Part of a small language model's weights.
Size: 16 layers, width 384, 6 heads of 64 (2 for keys and values), vocabulary 30156.
Architecture: LayerNorm before each block, no position embeddings, biases, tied embeddings, ALiBi.
Training: a variant of Adam for these matrices, 12097 steps.
MLP neurons of a small language model. Each row is named by its layer, matrix (up: input weights) and neuron, and shows model dimensions 0-127. Each number is 500 + 25 x the weight over its row's rms, rounded and kept within 0 to 999. Numbers have three digits each.
A block is one neuron, or neurons of one layer that tend to fire together. Before each block is what it responds to, as a language model described it from the Wikipedia text at the highest values.

Description: Table cell separators. Pipe cell dividers in Wikipedia tables, often right after an empty cell or a number, plus semicolons separating flattened stat rows like "1; 0; 2".
L3.up241:538520516530508476504487485498508509489477470507494498491473499499470475528510486479490544505490490506495472496528568433524490485499483514502497481491443463523497493494514515528530468534549480487532516499500481508532513510496505513467507458474501514546489501462472502542495506521480518517500505446482489500500497524511486499501452531479518465483515490554493511524527503537444468474495
L3.up798:550527526512526510515500505511477495512491504473504460470465497503541514536459477495497504466522556465480512460510520496498530491482511487529481540475484488537498478466501484508507455535478518520478476493499442487535536527496492532480523511507506481511491479509479500530520539485501519531500512467530504469510502522506487541521477486505517488469498527521490548500542481465504480447491
L3.up860:493518489496511455481498484452505516528482492485501509513499517532486492517486495528528501439513490519522478491518563487553515488524509489510500498489451471501522514526503519501540458485535479515512492514502448501541548487481587510483528453512527512507526506515520547561485517512497508498506483493501511448513532515534483525476479537501503496510505501548496539524481508520461463517499
L3.up888:526540522509498467517519479487515506492474459506476534481507504519438500536504485533494515481493512509493516507511565483514517482542488496474479523475462493495498516517489496509530473517523488487508463497502478529496515525547523492480526511480528519513506502508447507565516514516465473523516498491466505472529492483506498479505488545468568479480497494540472519559549535497454478511509

Description: Table total-column cells. Cells right before the final total column of statistics tables, such as footballer career apps/goals rows, plus scattered prose tokens.
L7.up259:495565489484480472495508545494510479505488509522496486506513513464511474481493503499518507494539473549534485485464488492513470505527511481476479494542472463524504501501495511519454506536507486486491474518489493503443503509532490522522489453527514487504489505482520498543520517498481492508509492494477518556511514479508499497498478494488509444508525541475502535510498508444466535558482
L7.up413:521551504497455481508482514476507482481536480483488476464490470529503526485476476541465530497514495499502555464510486495494527526534493527488463487498557548501502456517487479525496491513483534500479483539509495513491496527497489492506486540471463465517504494465517496491522485506498502549510512502500537507465501486499532502516474518486466489465519482496452505521475496456517496509499

Description: Mid-word fragments and function words. Inner pieces of split words, such as it in obituary, str in ostrich, onym in demonym; also function words like there, to, off, what after a verb or comma.
L7.up346:518483504473507478515558506527449498488490504509491541444493494484506504483478488502549473498487531467574512450456479473509522501492522549514543529469492514511458501496505497441504526525482510488548476516504517497463512502491507518483516493508510501500512474480465509480545492472493524500475485497503508494481512516495526460528507462517479513473496512492503515491486524515511506504505
L7.up894:494516523462484484495532524522523495501510492539450525512488518525491523491491461480566497492485465525515487421506523453501526498520525538532518502521491504551450451514514559467504482479499519495522454534504489490494499497481517495463509431516485527492498494455444450515504515492495524518451463467495465528465501492524495489520478488472520463514483558528475521486497532506459494501505

Description: Mid-word fragments after prefixes. Word-piece fragments right after a prefix or hyphen inside a word, such as re-h-ired, non-f-atal, boys/g-irls, alf-alfa, plus some uses of "of".
L7.up1000:516507481485497513477502517491544487542480479517459500509505493480495499543509556505509479521526507497512511455482507518467458448510500527521475525518503479501526470508483497467540496505439516497504476526457533483517528540484552479506514495463528538493512512518496456474490515497500466570500481478548471508502520473491491480497524491504516481483505478495454464497491522532506498528531
L7.up1040:517511471471467492471472528519460510525442480470502505501523505534510504516488506519519511486536497491508514466474517479502477430529481476517500474515500506484490498517501501487515493466489511456501456491462507468521520492478535534510475479471471485508497500465508455544507528499521502538464487492491500469459471508499471494491484480457488454467498546532470511540529516502510482506501

Description: Word-initial subword fragments. Opening fragments of longer words split into pieces, often Latinate stems like rec, fac, comp, ins, as in rec-kless, fac-ades, enc-ode.
L3.up261:516490469504506486463483529475481479513495474515468466548507526528479541529504472528508513533501497505550492513498494477500465461543488520482474495485494481529503462531509498497474496513512480440507498488486507446481488496520523532524506527503483516545529501453480487463514455479529542515484473474511479457492468517475451509482512497489516486494500495489505538508509509508512510501513
L3.up338:517512481467535468519489489531487513509497501468474448485516515492488515550471527548517524534464471527475424519514452534502484517527500499523474457494480461547486491517515491473497497501492466480486455484469485506495494493520499485513496516501535459509483452497526498513479509501514516470476458489503517437511505538516471492527524522523568479500513508524522529495464510488523528502475
L3.up818:502508533463502415506485532535466465509482475486430477490486486502485499510549488510562512517536474469462478477527548507516522519530496454497476489471510480508479495521501506527533506524482503460485508508501457495549489525486513492492519532505481537513499492500451476541515496486503510521489515472511468475508480538507470482482503508524473461469483530526485528517505522506509540425540
L3.up819:481500494468508469491495515520470483515448478518492458452497495471485498557507508484483493531488477463482497534512474500518453491501516485462452472458515494541519509553498517485501455512510487503483517482507481478483539495478515479509524490529542541540469500442535478500499540501520511516493502493500493505481475513477497508445511534543521535467517512483500527535472551524476481450512

Description: Table row ends, word-starts. Fires on the closing " |" plus newline at the end of a wiki table header row, and on word-initial pieces of split words like un, rel, sur, Inv, apprec.
L4.up17:509495488478515514504533532501502522526455489479459517493484489510481530473489419504515478510450452535509481483483515493531483514487514492501543470458498500528459527538527477445516492486472460516471482553516543511514503504474459496495537513515492525520539490512474488490542496478534519485477482465476503503503463507521462484546505477530488521550526502517527481528468478499518490477539
L4.up74:505515491431510507502506578470519524519473494523448552462493536478493511491499510510514512459448540483470504486490518477504488446493510539511497474511477512506487517470496508509476516504471514513470487500510513504493534480527471504480502479541489484537501491492485508510499512462531502484511470509505488473553434534513481453539499482515514484499471535556505540504492513439428455482535
L4.up335:519523532473525505500530485517465507488445450501476499484520514471482531481464491505467456493500524503523492479480457520492520506469512517516531511520518516502498508499511485445528510526495500463537490469507533505506510545489509509499511476457486516556503506464503441490517503460472516549474521466507490530487463505478476481543518457527514492528498482540447509500503528496507515498496
L4.up532:505525529503532498491551513499518524522451496492471501473492563497499494519507443531510525485533461523517526504492490499531511460521549525483494519476491495501487486513504520481499503496502514521528483511492519501483457451498517500499516496537503505525492490510553461485528521495542482490491481513515520492510498526521485481522492494530488503491488476532488493525456498474441484516500
L4.up625:477497487432459495515501536530478494498474480499461501501501499537490488499474478503511474500506516494485468491479514508499479503510522492480489461499477493504458497464517480470529496521483512467557492491513501497512514513468493488537521507447510499533478515478482481517571486515477537564501499477491452488513433515511469484479454515520496463500544497491471519491512474481504551436540
L4.up650:514491496466497486479512556511492500511512491461432512468519489527498473498492464538529519484508505468489567485470489473499444465549497464488484497435507537518521492499477503464522498508488537514505488526478492495494519477496484532505545525494484495519497476512482498458476530438498539536476454470524480533507483493518457460495508515533519463448479474440508459528490498476520501476476
L4.up803:528496508455488484518489501496527494482458506514481477497526533502519522487507479545521545537513513541489488470500476493510518505489479471492485469481492514519492463490512491440546482520555470487483469473482503470500451498485505509539527486520534535502523482488517478536463499475513524530487444504487501444471497492503495454500491486513465477492539470523525506498455531498525491454522
L4.up1022:525486470470498498523492539489477528535466512500444506503532495448505469489500549495519521505498507478468511451484516460518480491479500542490514470499519430532493493485467494512551513523503494475496462504509520492509489481486514476514523495479525530525523525449492492532507494496494557480514437502473475508502485544512482482515539482476488482484502458503469512504547524529520501476467

Description: Also, plus word-initial fragments. Mid-sentence adverbs like also, not and sometimes after a comma or and, plus first digits in table cells and word-start pieces (rav, conv, inc).
L4.up248:504507533466510499463489524510481503493478471454475483520511500488487531493482473517522532534537470536479476466499488557505485459495488469488488506524523546533480467507482507445521507497472467434496502469482469467505502486488473528528532511475474509492568487487511469523505542487521506532462509469513504516538504531522500516511478539494486467510508502475442530518468495499529522534514
L4.up521:498481503527498537491474568488535497501491483540504486507490517498514546531469470496455529505464489511490480515480472425529533498512482542477512440483476475497508531475530490542470501545518484459480469528491529551469506490494506495494498497506552499478476521493478491512489504476504487521476494513480505481514470523517448462524466509501497468496490472517460525525526520484518481451568
L4.up884:545500483488531537492501493515492460505465481467496502472518479490515500521498490555577497474475485523490525463485492450524513500535492524517490494514442490532512457488479489448510525512517518491518500479497492504544514485552527476500499515478532520518487498481521504534477487527501562564505465479518510499503510491487500448541566505500500475496503528548520502522502508498504430507493
L4.up1005:559488449486491467507501539490527479538500444467511490505488504512513491502465490564561520465514491484508495488469507523552518479560511512495498515475488567507459532507437487475515557555498490541485463501485498487538478467501532505495514512495491491497567491430495498504497508515534556498477500488511505472525489505504494413505531519489546462505459477501481503492525511518476558525514
L4.up1037:503521508498492481478562518516515448523471504497489495535480503490471514508516496504492456479511489503502522510495476511524499515527480496518481494519488498499504462485456486477490570490542535483524520505483487474515492436497462501496461498491475498529518443537485461562523463489531503505499506488508477487525483503542495453514494518537516491492472536558498521541479535509482476481503
L4.up1039:500508534492492520493554495526500498496459451503479467477504541494488458491499499484498515460451500469464477431462544518545506483467499508515491521444510515508522495524440484473503513512533507512503497504508460463468519509480535503472487493516492467535481529492479470473505474508525459505483475502509517479548488566488494481519514504507472486534497476530499497534487476499468544524539
L4.up1070:491493502508467524525517482445532518524493449457492492487503484522514448497455479512488482465478525489480499476499523492515528457508522547510475524527482538507504484536451486470488531548515528521499458506498468485502519484533515488522506542492482514468488500545494505490514469512529515499524490505525490497554508487447506503514503483499487502491496480521450530531542522469446520506556
L4.up1148:545480507446507517495479538497485515514511483444476444500493475489452520504462481553532516478545509497482527496493533500502485452531488510499470528473505506523505488458475496474511530526494510489534417476473481499552507500485486515461521486484530491522522493529512533556509497529465497529490492503518502505464518540491482432526514482493449468487514502480456520514541566512491517491513

Description: Table cell separators. Separators and spaces between cells in Wikipedia tables and stat lists, such as pipes, semicolons, and the space after W/L before scores.
L4.up192:527499495508520529516503500509445461512514482499500466508492538500496491472525548505465488530512526498503482504531498526493485471456507499503522541510501527504465523505463505526522537527516481498510503501513469509506473523494509534501481432533484509500500534485499517491480487532496496484440508476426457509491466548429487490517520538478525487506485501464526503499505489503506502484479
L4.up207:486573513524494484524484474503499536492497447499533551506502553537510529515517485488488510482484488490519517476486547460497542479517513502491503525492493497474483520489485496500483503473510496477549478540476505453518489500525492511479516455466516500519507475496506463487520535503499494569488547487533473502479485499476482487498461500487485440501528506476497487506535473507504509492480
L4.up273:491588449492518476491499544482500476508469499499516514494479538480523510504508488478464528500502530480518547468484542503478491476516478516483490506515489477519507545476518508503454548521494491493497441516488471510487460520512488484501510497430508503483505516509459464535518526539522534529498555494479460491525487498503510497493468518513469439515513534529477548525495498483529501500471
L4.up443:526552530466506497492507477509504477478518475487505526514512548555526523513509506498495502526502495530473507505481506514491502480481498488484470525492477512496496503485544500479490496526492481526475467490493479477510470502489519491535484464523524525512477492516495473528484498469504557520477534445494438515443512459501501495474477496492516438487491578462518466502464482486507490503477
L4.up562:545490494464481543519509518514485479511502494491480481491500490535476533502502475535501521542480518500503524505489519440484535478491509519510514499480444507540477503471519488519517499539501484515517488479489488534539502506494568503509528442489511464528511526464506536524506519482503521473515460462484507516476482493500478503472462529490540453478517466513512492519530471456471493488508
L4.up892:486547492497506452469500488517470476544511507489538478501526533466503536500551504478478541491524544523516504529524515499461472459498486524524496494496437549527524507514529516533484522494480499505522511504491503451510460490522487492506519424504511524521504505489487499506505457522478501471467497479497474489540478530457501486515450513467515467478546531472500490504521490547483524498475
L4.up1028:558538532513487500520484508499456503524471467500529507499513494534491505493466499527495501498521532504537542450525506462478487479447507501475539490453476499528505490507523512494483515518500486495513492478505454533519504511522502502480520469532511473508486493537492523498480511505491508496452502419482483485496506504462515496497428499475514512511512488504505474482506459498490545535502
L4.up1056:495524504459463536498520524511498500497504492518493507563519489504505549523518501478527547517532496537522522543479487496499521435531498533499517478457458457495514512529510533539460479489480492489499473498515471487469508547523524464562535503478496545509493519468501484511511486521485495528489517495474481512499503475520476512483474553494535496474496542455503516600480487481481472515520